Part of a small language model's weights: 52.5M parameters.
MLP neurons of a small language model. Each row is named by its layer, matrix (up: input weights; down: output weights) and neuron, and shows model dimensions 64-191. Each number is 500 + 25 x the weight over its row's rms, rounded and kept within 0 to 999. Numbers have three digits each.
Before each neuron's rows, "fires after" lists the tokens most often just before its 100 highest values on Wikipedia text that the model never trained on; "fires before" lists the tokens most often just after its 100 highest values on Wikipedia text that the model never trained on.

fires after: "\n\n"
fires before: "="
L5.up2145:515521528521503515472489506524528480519519480456536448492525479508509495504479493533448495476501503517473519524530492508505490500509484476466537458470519534469518470489517520519525489481553508547483485528537547473453543522532507527538533510504480522461509500518521509529535499499543524479513469438489517516523465477520510499493431464550500495514464513477455496521500500494521529489469
L5.down2145:540523483442507504485448513508509472553496484537498477497497546517512505509503544495521539522494491487513562524531494460531512523506495522491515502475483527452532470484469535512491462464489510513503527506468469546466498513491517475488451474475473540503504477492494515506493491541542529513444525502448463476463465500514503501474481503510501464470480509487503512503500493511509507498523

fires after: "\n\n", ".", " Red"
fires before: "=", "ric"
L5.up910:498489488511494518461478496476464553570510505472507528529502492474520531498521493517482505483473495481510481479533507491517462481486527511479481506495514511489507521543494495512498528449495521513525482470478494510515474432504518486517549529493489490517521513455481525500535505545523474504513499478501521452474514549529528496552519476501501503518514482505562499500526514484508496485486
L5.down910:479491505502512494480506498502525444502497494542489498512496479483488507502529504481481502521470482514538479468489501509536483498479520480516498503534437501509515573511475517509484525482494498489538507468466482535457512494491558491442490518519504512491500510494512510501440489484514513516485523466469514491564489469513456480492500536540483505491510516487478477565520490531492490485481

fires after: "\n\n"
fires before: "=", "\n\n"
L5.up2216:501484540486456522497510469470493513520502525471533512495470485463488478493482468520467442512552530451511471477535499518543492508552545508467510512503533510525512500480507499524497502514472510497494468513448517513481504451516522522516546495512469499505546497523494493524540504507518502531505510493535485460501481479514476471508494523489554517490502517496499504501518516523455452502514
L5.down2216:521539497507522510521488448548502545484467453529502517485475543521512474518466507483475519515490495521488515465478485484467480542523529535499500509492524485455537479503504520498446526478533542561508537481501508504529506475546484447521514540485471486526495471504460496475543473503484514490506509477517513504485486509512524471497528471489488475490466480526541504527498519485533551469494

fires after: "|", "-", " do", " I", "I"
fires before: "-", "ins"
L5.up1014:474508525485515464472505516480453554504505453487526518465494492500550500493493507488535518528486499489447516480520468519491522497529468498494464508532482562497473463521485494492538537496503534470508461470460511525478461466524498479451515497496461492502479513506518516515510472520489520458465522502469501533522464498496440466542468490517442506493511498494447462537493549526512508464521
L5.down1014:531546504500513436464514500499485524517504452455523505477534492482485507503487501538487522533503499513486498486506514511479473490572529501466492495514523494464519483515500505482489547445483501487492472482496497486514490476479477477463497496488449518505490530486499469508505457506475483489497482511498489504470485492472518528481478459449441522471527493528537515546464477536527514506489

fires after: "\n\n", ")", "."
fires before: "=", "-", "The"
L5.up801:487484511474551517456530483463516529505511501458508488488506524513512478489521500510445525490481540490520506526482508516490480521491553471479502522499509479464480537495502519499454522501478537532503471503476521498458481527539466519512506526542551474544501483517442491542483526503533505507490496492477497466478503499460525481469472544587555486489498489490509502502540500552539457495468
L5.down801:492496459532531527497485476479488493540486495492496450519451549474489474524510496533504493546519480512490516519460500494484511517521508486481504506476466484487544515466518463472530503506552481489426502501432471490454530491489532538499500497498496496460507474535517467489547461470521457516485522535495461520492487450452468492507472505489496488500461505448453494512531514505482495516503

fires after: "\n\n"
fires before: "="
L5.up1843:511498520468534519499505524493484515494493475484458503479518516495507503433560503539519522508530502492504473493465526472505487508486484493527477505531494521517491558468509494488526509498487524501487522515475518476520494459510563499501493434542514528494494434467508516533493520479490497473492453499430497523526477492511509483452477503510512499494532504480485548490475498456534513487496
L5.down1843:492465433505480520488494439473497527466516531478500512527453506481494495488471458481471446459481472533508475478460476547486484527495525511471501504468514463500520489530512522500487468487485484510531483507548470496452478538490460513528502528454492530475486509489492514498499477501425487546536550513523483479505491499515484500507491485457500478493449540525500489509540513495462523510495

fires after: ",", " December", " August", " July", " September", " York"
fires before: ",", ".", " and", " in", " to"
L5.up544:518556499511534481482493491500526564448520482478529472478478519508515504458536503524484494470456546527516478514552529497518522501503484526490497528499524504516531498533548568494515514507492507487521497516482496540545498506517490519486479527516470550488499485509509544516522511539492500509514509487539492483516527522510512462491497517489462515529476520504479511476489490491519474476502
L5.down544:491485455548450481487515522493500472533467506504505497523524470451489497480460503506521513549458485550525508462495485505552492507534562499508512506551483461469471501520462443504467556496489526517492456483476499519455516468535468508514515498471499453522493497481460472511465481496510483496529503501487469480524486527516483491462499496501495439512541495514527527546519533491503503499546

fires after: "-", ",", " the", "."
fires before: "|", "."
L7.up1681:514494489476497534535519484456520503450501511489474474477461539462477477474513497470493537504530540493531424507539540513471525497463489533514477512514464517491499509516497530464513485509504497462442550485529477477492495460474517519543516483484507477467500520533509504513504506502472531492498494515528468494529464500523570494523489498452505492500490497482566508482528491531481516517489
L7.down1681:529485510516505470510514463474522514488539475479484498552479498481496466511463516505483505471494509529450486513485519497515496492495476469467513513517509548559532471534478488530468511490484488511506468490476489542510467509486513498542517538485472484509498517507490485523489498488445439489499524513487499461534498494482534500493488498518469473500539493496515477479529539505476488478534

fires after: " =", "="
fires before: "\n", "\n\n", "="
L5.up1526:519488547479466504572506493468512535546487520472509458440517491510490510527483506494476530518541485512494499501494509495491516472490489532492456514506498501509460542477501494507521500514504516502532487495497532511492494499526500479530529497498462480489530494508489482532468525520509463528514493496500492499505482538514514494502502503510441531530453510507488504478513504476470511479505
L5.down1526:515478495531523480500491514499564492491502516535466537475477484472508524490487478537548509456520535528483531514463490498516475458472526521488498511486515526511496505478471481521498510453518489471506496515479497457514528445546500483469491506481499494541503461476501501514519537469478502504530520484522474517526510472521510490526508462538526525512466518517529488501520500507493537480517

fires after: "\n\n", ")", " Henri"
fires before: "=", "-", "s"
L5.up1803:552507472483521512455490508465498509494503504506508474488518518553520523435421541517517512519451499489495502464499460484542493502531528517507506475488486525533472546475521506492483519505488496479490494537481545513471494512476502532545507425482468534491524495480481473510471556491466497503497488461534495492516506473488478509507517527508521478510527504528497525515506487528532495500470
L5.down1803:531454521486492503508442482517488505496505531531486509501490496506508475492519478471474517480519517511482463517490552518486517503467527497485479460516476467569498435481503481468487535493476501483490510473523462506540462503519527516474498506481526478522542464534448528527459537479467457506497509504483511472502508525490486497484496495498475511558502496481530529505520537512504478528498

fires after: "\n\n"
fires before: "="
L5.up677:514485496497512494474483469493496517506472500495446509495499496512526497456500499506469511493499493492505534469510496482459463508568504471520472491507468535499480524458518494436480504472468494541482488542458525489526532457485535521452516420466502483502498471490511477547508487486497471490453498527482465532509492517484525520480491516527505464554499517519531535510521493485513476491478
L5.down677:498500532461500461484461558517499533484525490461532510490485526493488487493481497463472504503536507480462497511482499468524519457455487536536526479522576466480524499485509505497502482523435499528564506476528499520491456499504509495532519524531463504489535477540466484504460500504459514488555511488467498486505535496521492523481531481467492535484518452521506496503509489489493476490514

fires after: "\n\n"
fires before: "="
L5.up146:501461530476524490480527469480504530473474475489512490501473494500499510512466468509474519507474500462479498483476486472498471438493492483523479511480485503485496471527521500553514533506519526504432452515484533434479459470500532447471473495470512546525528495509510463535534479525521551530456463482530493505519537545510523474455476466503474508473501490527517527474471447539486529481524
L5.down146:544503479471467508529542552461527472556480539508514528519509486498499460545478547494450501496516514533491489514463507503512475535499525488532508463528510511486474532502494537517515485500533537497518498530496486485489502481518499512493495470493543506498502501500511498542490474446478491468512540468474509517461502496513452482506546529501534437481509448447487511518494475517493494506501

fires after: "\n\n"
fires before: "="
L5.up1940:510541489500503495490509496449500493522517516450472507471520533477516496526474459513458516503530492485513519520513494548528485482520485490500526504472490535485489514482505486496483517518513474476513519544484559450493475495499482455554496460537508466490520507546453522467522511504490506530495549505461477485515504460557492494493506484527435535506503425489508537520517514474489535483471
L5.down1940:505488490499537526511483460469479510470510497506489513547517500503480507435528540475472520491442524495489508515507488486496498557519530469511488548473542517461504553482517512516467537441510521505477503441491457496508516523477479493479469499488515525503445472511488516514489492523482532494522518545472486513436530492507503486495478492481486485494533495496547501498471476489538519535530

fires after: "\n\n", "C", " Co"
fires before: "=", "\n\n", ","
L5.up1507:503491481455507495463469494509457525522532470510506540508501523468453477494499509478452513527456514482489509439512453437471495508558522472500524514436505539510518502481493458483497532542513495469515490490506518502461488511490472470518485487531497522479475476565486488534485531560527509500455501532468502478451496517498482496475492491515530542518493520523485456493473556524473494509491
L5.down1507:485479499524467521513481506425550492473534526500479501510530551477501538543498500541497488494530510554439531476508538525481489522532499461517538518476505500519495491490516478503515530519530505506458493499529461507451466478494476494502458516517531505522488503469520503515531490502493467509516526487472466472539482497486536505480482541518513507481529488510483525529486527483493480515489

fires after: "-", "|"
fires before: "-", " |"
L7.up562:505521476529493459486512517532475534478500478510489526517519508498435496495534553488521494510485547529490524473498456499511506480488519452480520506533538499498500515515530489457464514507482502535468493494515469513495485473533522517496510460503498467467497506542506482512526443539501499466505506559460502494519511503525476487458528529488526486495509525520475518495528492537512482472457
L7.down562:433519477471515487527505537502489453539504484484491483471483480451540423523473502507526523493504524518521537499509585490443504520508485498525518474470514506522492518491504527516473528479549496529499482472480492513496520527488511521544474499508471525516493489521497495545490511483514497482481528503507478523492516474501517482529500524526534481520491503540443480509490528505517471510523

fires after: "\n\n"
fires before: "="
L5.up1745:515554511466474486511468505545531573458506537491540489488538527488534513537518445538514530532486472493501507478543519481539448532498533476539493498433505524488493499505520521525548498497486509514518486521505508482483493512553494523507474503405486514513500479577518530526509490497536477518466484509517546505516533501482526507531491503528543521508499490500490515492475490520487461467466
L5.down1745:504494505500511535472509508459510504523527492495475485555537521494475456523499520469511537520521527463503532549528505481464471555499524533499489460482485516513478525451522489495496495531479494516454525477538422525499473499495521549510457496513526485536545464515516528528474522521503525485508526514450481499537538493489495444486509491448515500480580478530497510527501526506499518498533

fires after: "\n\n", ")"
fires before: "=", " the", ","
L5.up1561:536477469487453506490505493502519526490514548494487492469518484484475485496476471497456490531511526517465506497513507496502544474498495535503505513486497515513476511495505486489458528518504503473489502501507505533502490488527497505516486469521482481476510472467485467496536522437519500485483522473475524551522446474502536520499522522499533483483535509533509533495520546529530458479486
L5.down1561:476506510555487504512481488512495462538460499441502518559520527494540501523515494496492449505536485516527479504519517502512508552502527489467535476492500506532542546510517523546495531476487486517516538484473484551498460485507508497542538548458504485508494469493510496434552511483462514504525497481472503502484494513562497491541520532495448516513490456484488494466443514474486540513519

fires after: "\n\n", ".", "s", "\""
fires before: "=", " the"
L5.up904:517489501494481516524507482433481527502454501532472503515526479468468552497511532470515547506498485483501486457509507490469509515481480476541524542482533510534462552454531492511492520504500509514476494514464506461473496505517461493539524518484494509513496469514492490533519492508457492483524534458458516524515533497507479493489512491541510457498527485534511521456522483475517502493489
L5.down904:532528488492498501508503506447538509529540492471476482474470459506492489467528512475485493450500497490505516518500472521527485484513527511528512480443472472497471492447492484482498487485437507567472491519461467498532501475482525494490503460523508555557489494437508496512521537508532477526522483535506520487489467476526503486518475506493534532519501521542503529474524518521480477504510

fires after: "\n\n"
fires before: "="
L5.up1588:488494483442472464490513488449518450475452481503471548511487506506511525531490495531487477510548457511503518472502517477488439460490537520535496523431508480515467451493578510474485496491506494551487557510543499474472464488499550502475547474507474518519508494494474506513508441477507506489465476526493527525493502511494460498462508516477486518542476523556501493505501507490531490480525
L5.down1588:521502541498506549505500511501488523476525529471466499475500494510509511512492520488471485525479491475480491496508479467484488500485538498543469445498505533466508548508505491549428505489515454493533497506427476495509562471534484457477509474485513479483474467459523522529495471522516520528514483489487491473485508523504530486513524519544552463515502491459513503513548485515439533535493

fires after: "\n\n"
fires before: "="
L5.up107:519495499486501528512504495473465494499483494462511483495511520510502474488509509498459486489517540448458506471541487483486529460503481479495498501438539517464466526499536512529460484494492542475505513476513531501470502489515496515520503458475505485508528476513460491497491489555516510523496505507447566520465519514498535524546478540486528518493487498485497461500501504498541513469483
L5.down107:463546460505544460520519472502505488506482501517513485468496531519493473514512490522519521464506451526525468514479520507479487523486532482451480497491499487492521467495456495511490532513477496489458528506472485481504530452464489485482540549503470525500500518503530487479520472494485554473488530499512435496456460504535493505508530454493485482484501530468485481509503513525469501516503

fires after: "\n\n", "\n", " en"
fires before: "="
L5.up275:500495497533521499516418514491542532502500541470499532445513482503507489509520463520454544488490498524480499492502514485502474504491530512496453510483523493485495506479514517506498515527484513505526530518491509460506497466442533477534535510483470520496467505506487534537490503501485519516510484471488525488506521507513529489481523466516494466503482449496523516488484480521497482456473
L5.down275:527515509514535506482492534495494467426518533508495514481497523481495456524532513519478500503480521477504494474522500474483498483457456473505490531481496484501461480497435533497475489492475496506487540533503491510490531456519505511489477505485526516497499448506481500494451474477435494489542506515524498496489509448571489479482527523509451516512510513521485482539494509523461515497541

fires after: "|", " |", "-"
fires before: "-", " |"
L5.up1446:486502535503555513545475533463463518503487480554523453531527513510477537497471484531531512495502489517491488512476487497488535493507509508500454445516469465498428487486521474476523507540492554508491456498512477549466451482511511503435463503496511492483492486572474501481476477505506517514455504494502490489522528493470522528499494530504510517495489441502465458483487495503482491489486
L5.down1446:513540524493469505517533467488451497497500472481503577500489498519506497517519518501507504520523491460513508478471528494462510508501496521510483493481484520526461504504402544502534513545509478498479527458509540557497503527508511498529485502534467490487543477518520489521500497489505522506517484522485509480497495511485498519502504494514548512500448464516509447501481517514527517492517

fires after: "|", "-"
fires before: "-"
L7.up1132:539496516501492490523502474512464552526488484495536505512498506498533526481487472472502496518480458474520492528476517484489484466533510496534493476530492495493460504522516467473505511549501533506517479506503509489495510531530531510475490484526491474466445515513524493469530520482508508504539491535491503516478506520506531499507467519523530506488427528486499482516522480505495483502495
L7.down1132:520536521486505506508506500460490455509515499505522513486519528515493484490499511506495498553498501485475486498454489487513481493491531475495501473500478518511493497515523487506499525461506476479500492488497508473494499476512558477520534490514519493482458486528502491524470516523496510507536489443463503515522558445513449526513491500467462487495506493513523479548491493507494465515522

fires after: " =", "=", " career", " years", " Ba", "y"
fires before: "=", "\n", "\n\n", "y"
L5.up1381:508459496510535505496455486540467509509518525462504490518492524478475479506531483479507489522500491466480497513513518536493540503478559481464525502501486491503474483521513523522450490530506523519492474504463511485503478439512523470456525509487521500513502512509521505507506496485481481507478486511534517522507517558491508512477503536540476490530492518532521507511545488540486445474569
L5.down1381:501498548503472500528537510496497497499498479529502516480551492493510529484469532481503493514502493527510536503513513495525497542478531498519486488502495482489533526480476500480456559490535509521489493484469519547504511521509509518511499509519492494466518512538508499482530488520462474528530505504517520525496481469472470462499542508471514479492482471473501492508538486521461484526492

fires after: "\n\n"
fires before: "="
L5.up461:521520511471501524481483462486447524536478441516501513530534462509515516521463482479536484502446519473519498492507475519490510500512491477530471513511517500454433507502487500551470499522537494509476493473428510497488508495519517490481478501492545511541519473552471514518491556491492468537484501524457506501482468526490496513504534469493516503500485527544469505526512507481556477466542
L5.down461:548486476496469493512464544538522469505518540528543532502514565526475461481527523536492486512553502506486530499485491406503497510464545490517525537451438527522517442505526515512510498522482502516505510529511470506506483506493498483476495489456477491461494462504491513477518490511501551494483547531530507505531508512492481482520494528486472490492472492474498528522524478553489494538495

fires after: "|", " |"
fires before: "|"
L7.up2071:506513509493531511530501509501507491478487529493542505515466498489502504530521491496538498522516479474539475534504524489528540508506505533498422502509490554490491478493465517517471499516524494517479493526522429504507486456487517496524481469481506523489520518522500501473489495468505487468512525497520490483509500474531475508444500494522510477491548523540497534471528484498539524463527
L7.down2071:469498510466511513509543518484525471469507544501521491527464483454484437430493491453517540534471444480503455517476487530518497517551561483485463486497517478508496521478502506494492538511519492469522506521547439473507493456496520514538515505476489469496507509464509486484524482482515490545487498502527490481531460475458503499468492482513485495506528516483511529464516477507488524457480

fires after: "\n\n"
fires before: "="
L5.up1322:533522472485482509511453504489486520513499498532535512488451529483474508487490496486467470469490492485499516495504453484463512479497527550495504440493538478499490497491509528488451494490473537490458500542526516485491540476500546450516478525490512511496506513484456507461493489494460492489488496527478503498514549468519512515491509474494521466515465439518481472512497491466500506484519
L5.down1322:420479487478546492523542494489504507515538534498493499455507524516497486539472509471497515466483518478492493465500453507493465494522503476475514543479505448507510513484505453484508478466523479449495523491489487483499466509519463522492545492534498443534510466513484489497491473515492454517479499485553441493501466504522435497454477482465495495502504516501504497501513493523536490534460

fires after: "\n\n"
fires before: "="
L5.up783:497523499533463509465495492482482515526506492442488529508510471519525428462474487492503502528501476529498458472500486528517481482497522412513498509472471506522513475500532519532503506530505498523539516530512491515483531483493486522505498497508547506517481484490512487494514487521496522457511494473500507456525514506517527444494473468525484526483513545457520489489528506511484490445503
L5.down783:529492521493503492491549490504445494486480514476542510502499507489484483479487521475520479478520480514537486481520520490516550521500465475534481534465526500463486549475484492513467504483478529526511502447495502538465501465509529497481511484485504527520508485518487464519523547496489495522504497488465479511518509504479478502473467510508470471497491504531525523498458479492541508552471

fires after: "\n\n"
fires before: "="
L5.up2135:525474458529485497499489485442476509465525499427502447491507511481470485472479458529458532452475496534493481478463481479491531489502507477542512497476477502491456518439535506509471475527524475506486528513475520480484498484468544503487558470437495479507543546512523498544510524534505482475462465477466481488488518482537464458491492485507502522477499475519485486511495497446538489551464
L5.down2135:514527499498472493447492483456539464501509499495508532498486504525520524489516509492523499524530484470458520480482522491477526488496518468487469556482552523485528499495496485486549501475497484510544483502469526473478484496500466537488470530540530484475471474485477452476489471539502512525486507506514484487525447556493466500492496525540524493504480505529543532491502502496480557454497

fires after: "\n\n", " Nor", " Nominated", "ren"
fires before: "=", "l", " |"
L5.up606:507501451494488474477519501499461539522530510512470508469511478488567521510497503524462486537511514466492488437497508502503514484507509463477483486509488475544488517453486474470471496506508521506498481516475523490477501530476483515516543531492539465505464576525497521499486464503508496473446500520472488535550489495473486482512527476519483504492485478506549498490487511482481525529530
L5.down606:493498497562483546523532502491482462498518474501498523522465488493502482488445515536496497525505464509507471490467529480483519522457531462524507492506521489480543537512426516462509516496460455505469483501496503470521528506524501541506463481511528497517523495503506497541462536487469533522514548485486455505495465491507456462511477556491483502525480492523491484505520481479450533514484

fires after: "\n\n"
fires before: "="
L5.up579:534495530483518507486487487495481515469513547466500485521538528480526490487479543492527542531511542492513481491540489509467511512549532480492471475478487506509520522487480549488485530530467533479503491506541500497492534518525526486538520455475534442521540521492481494480515494519485504456502543527472512467533502497565484521509444498530474486516491479503489507464472509477569473491547
L5.down579:501468514481509507515511493451490488516505481512514503511531528522468515476511514499468469478491484536463510497474521523469543495492451460513500465496529518507461541493492546478494499478519486482497515519479496492484472483527501531525526503490498500552530472496497509508531555559502486448487534520515531507559475461474480530511459536488519518501500510497492514518487475475548495510509

fires after: "\n\n"
fires before: "=", "-"
L5.up309:493492513513467486483535558472507526519528507497478446543493491493462482519438483435516511513540546509516546481532490480527511470540542486501520538471486514530479543501544504503488506458499470476476523518453514522509483421465490495548541488507509496542538518533473539492526504488487511506520476513502474507491521500510553552463499469494531466493492500531499509490501494471531452497529
L5.down309:532508485454484529506481449516485512496472510537550549460507500518519507460532544523512475462482500471488500471494482496464475497494500499511494450486516518462499518471505578480469509520535532513508471475499486524464504515554509524462495473513488471500500484464484502451473484463508520516480513500514510491529485495515487504472475517464477493487449544520491478489488443516493512487485

fires after: "|", ")"
fires before: "-"
L7.up845:516548517500535543502479484522499530507508438491495506529528494485548474499546508516507515519487519520498541484502490558510462485472518505503481541517495518513485509473496445536474481543490523472506503496490506490483527524547555509434522522546496439497511482503462513510505490483559471533469508490514502508494448490491537513476510470499539526493514506515478492531529494508511487498543
L7.down845:513471504486515511512477502498525492480480526485483540540473533484513492516527524510444488518484505498493525517467483443515481499522511535511479522470486499478498486505493511516507516462472466484504502540452493429506482459526502518456514549518517459545458500495472512487490506469501473527509482518507471486507495480524469488513493468506503503495542520502487504535463487529477455493493

fires after: "\n\n"
fires before: "="
L5.up1626:508567437504515542455516496490489527511465514459475463523508495495499516485497495502499473493474477460497516465500448481511503492493559514485465478467494533514490517473509499482504515453523510528519499516520510512527585500495530481519452519504510516500544486535545524504514503517482522511454543480479513518474498475509478459438479533548489515501507530511475504545504498460533489470529
L5.down1626:512492484509511510444478508516520513428505510498548477484508491489509530496487512522531489536506544476528491496430489530508481514494588510460517509470538511464498557504484512504524494531462444523469514521518522455509494530480477482467515502474486491503537504482543470533503513487499482515480511500541489510496496496534495472513508471508522470486508504535522529514510482504533522516460

fires after: "\n\n", " an", " was", " as"
fires before: "=", " of", "wer"
L5.up1935:462506520478498496490501514498484525499489466479489535469502495498497474507499485469503465534442459481476470511483495486485470450477510510465488449512477509545502494458495520464501542474514529471539561525505516443505515536489472549470517521478494502491478505484500456539474499527561510494559488519518508492481517552500467559448528513484466517494477467473487491520471467455478467481527
L5.down1935:500555535482500502507519449480514464505528504509492519515493518505466485479486543490510522502489485492516506504515487460544480500502491507479498559488518551493506483490510528514509526499501496488468480506523497519468504533533494463489518534480502508509502530530461515528481479485466478494531491558505518521470527479526499501493498491500483485478530514540486505484469515484497583465471

fires after: "|", "-", " |"
fires before: "|"
L7.up2258:460566490487534522499498477509473485475513516460493481525532500475535489526497479481532528535469521499511449518449482526528588488500505480488484475509489479538465520449463441491473541541487506501442517541511476457477468550505507496484496472534516536511492508514503500434481500501517490562491511507517472503482451511501499485489467522543567423500510478526505489496526486470517467500501
L7.down2258:456516496527510493479504527484476489502512490490524522525420501488492486455496464467542556525486495497447493514450473497508517521503544534461516514529531486498545506561499488537482479533510492484479456514506487500519491482537498462537495510527517501472474502465515502495501488461469477503465524440488488493470496479458542452529482508479497492521517520510487494492500457497488514450494

fires after: "19", "|", "{", "-", "18"
fires before: ")", " |", "–", ","
L7.up622:488498528449459483544524512504502505506481502505461510519511525541525520439500516510547486547472514473481497492485481520489509483460482500482472520494503495492511469498519502462513485519472450473476500493511527457547515501506489444500528530484521525510539478478510509530495456508510491522530487504526483496495487494535488491496529467505499499510511510522487495515522524495517486544494
L7.down622:473533483511539487518490483505487500503489480486489502468507444481500464498506509484523508463458512510481483514519520479520519529558486474489480495503487465493505486471467424516494525468515509547515526438505458478483493541495507444492546450521474490522490489486530475487477501510491516471501461512524527439530488487490479492451492497486503502480524481522502531481492525493517487516496

fires after: "-"
fires before: "|", "-"
L5.up699:529484513523474455520511490481522476482503498470518489503475540523515475512528505521465470480518527549501484498501537522524496517534493483500494527477459502503528464532468550509509507521502467445497497496526487512492477510475504502523533508493496506452494461515485454478464450516490442446512472529493489526484477511471518502464508501543474519515531489528472552512477505480512540532508
L5.down699:487512459492526486462485505502523478516561502526505497430491481477527478493545522550546472465518470553471476494568469511499529488472511484508498495515496479530499488495519479504491513494523479524513493486505487480462506533487473525476541537530510534523535521513543471471507525518521507511481498502517527483517504490474490492508532520464500486496502525491500513523529490512503490482488

fires after: " |"
fires before: "|", " |"
L5.up1694:489543491545495492471529465471534497501536491525529484533555513498461471450493549497534473490478498507551521516486488505523511499505561513503474431524459495525470508500515503521521536472462495493499481490517519508484451518436500533486547490479456527501497532521524487514516463507560512476468481514485528543483467453518475466507537489508507499470540523531512513446492527512481508477499
L5.down1694:494538462467468466457497502494496451489487491531477500505510478444555492502498460464486463527474497501453475460467479471472491495517456502498535524490469540501486480500481510514477482485528457493553462471507504518530457507505536523513472525549513480517567506459539511495492538473488490513537539504494507553529515508496525478496540497483507500539521512491511509505486501529536479470494

fires after: "|", "-", "si"
fires before: "-", "bor"
L5.up1709:514486475508516511488499477532536510571528522506490470507457520464477520480512489507515510479515471487450521496535471480461460477540453475503503527486463479497485520521552539473486495468483499522510519459504475463460480507461528508532519518509495479485475471510537471537476491505479491496496486517508523480485516492493529533498510482485522493503504499479516501510514506448452490495506
L5.down1709:514518480503497532498503544502504555489523486522484476467561481472524477495497494515535491529510482482514450499439509499499465481466483479502516454508469502512538477523485489488499465518544502498474502532475507499501499465514480502479502503493512512462512496519518470502468514502517510510497506519466484489502515503506451451495486532523498473507556519485526561484501506523524487495509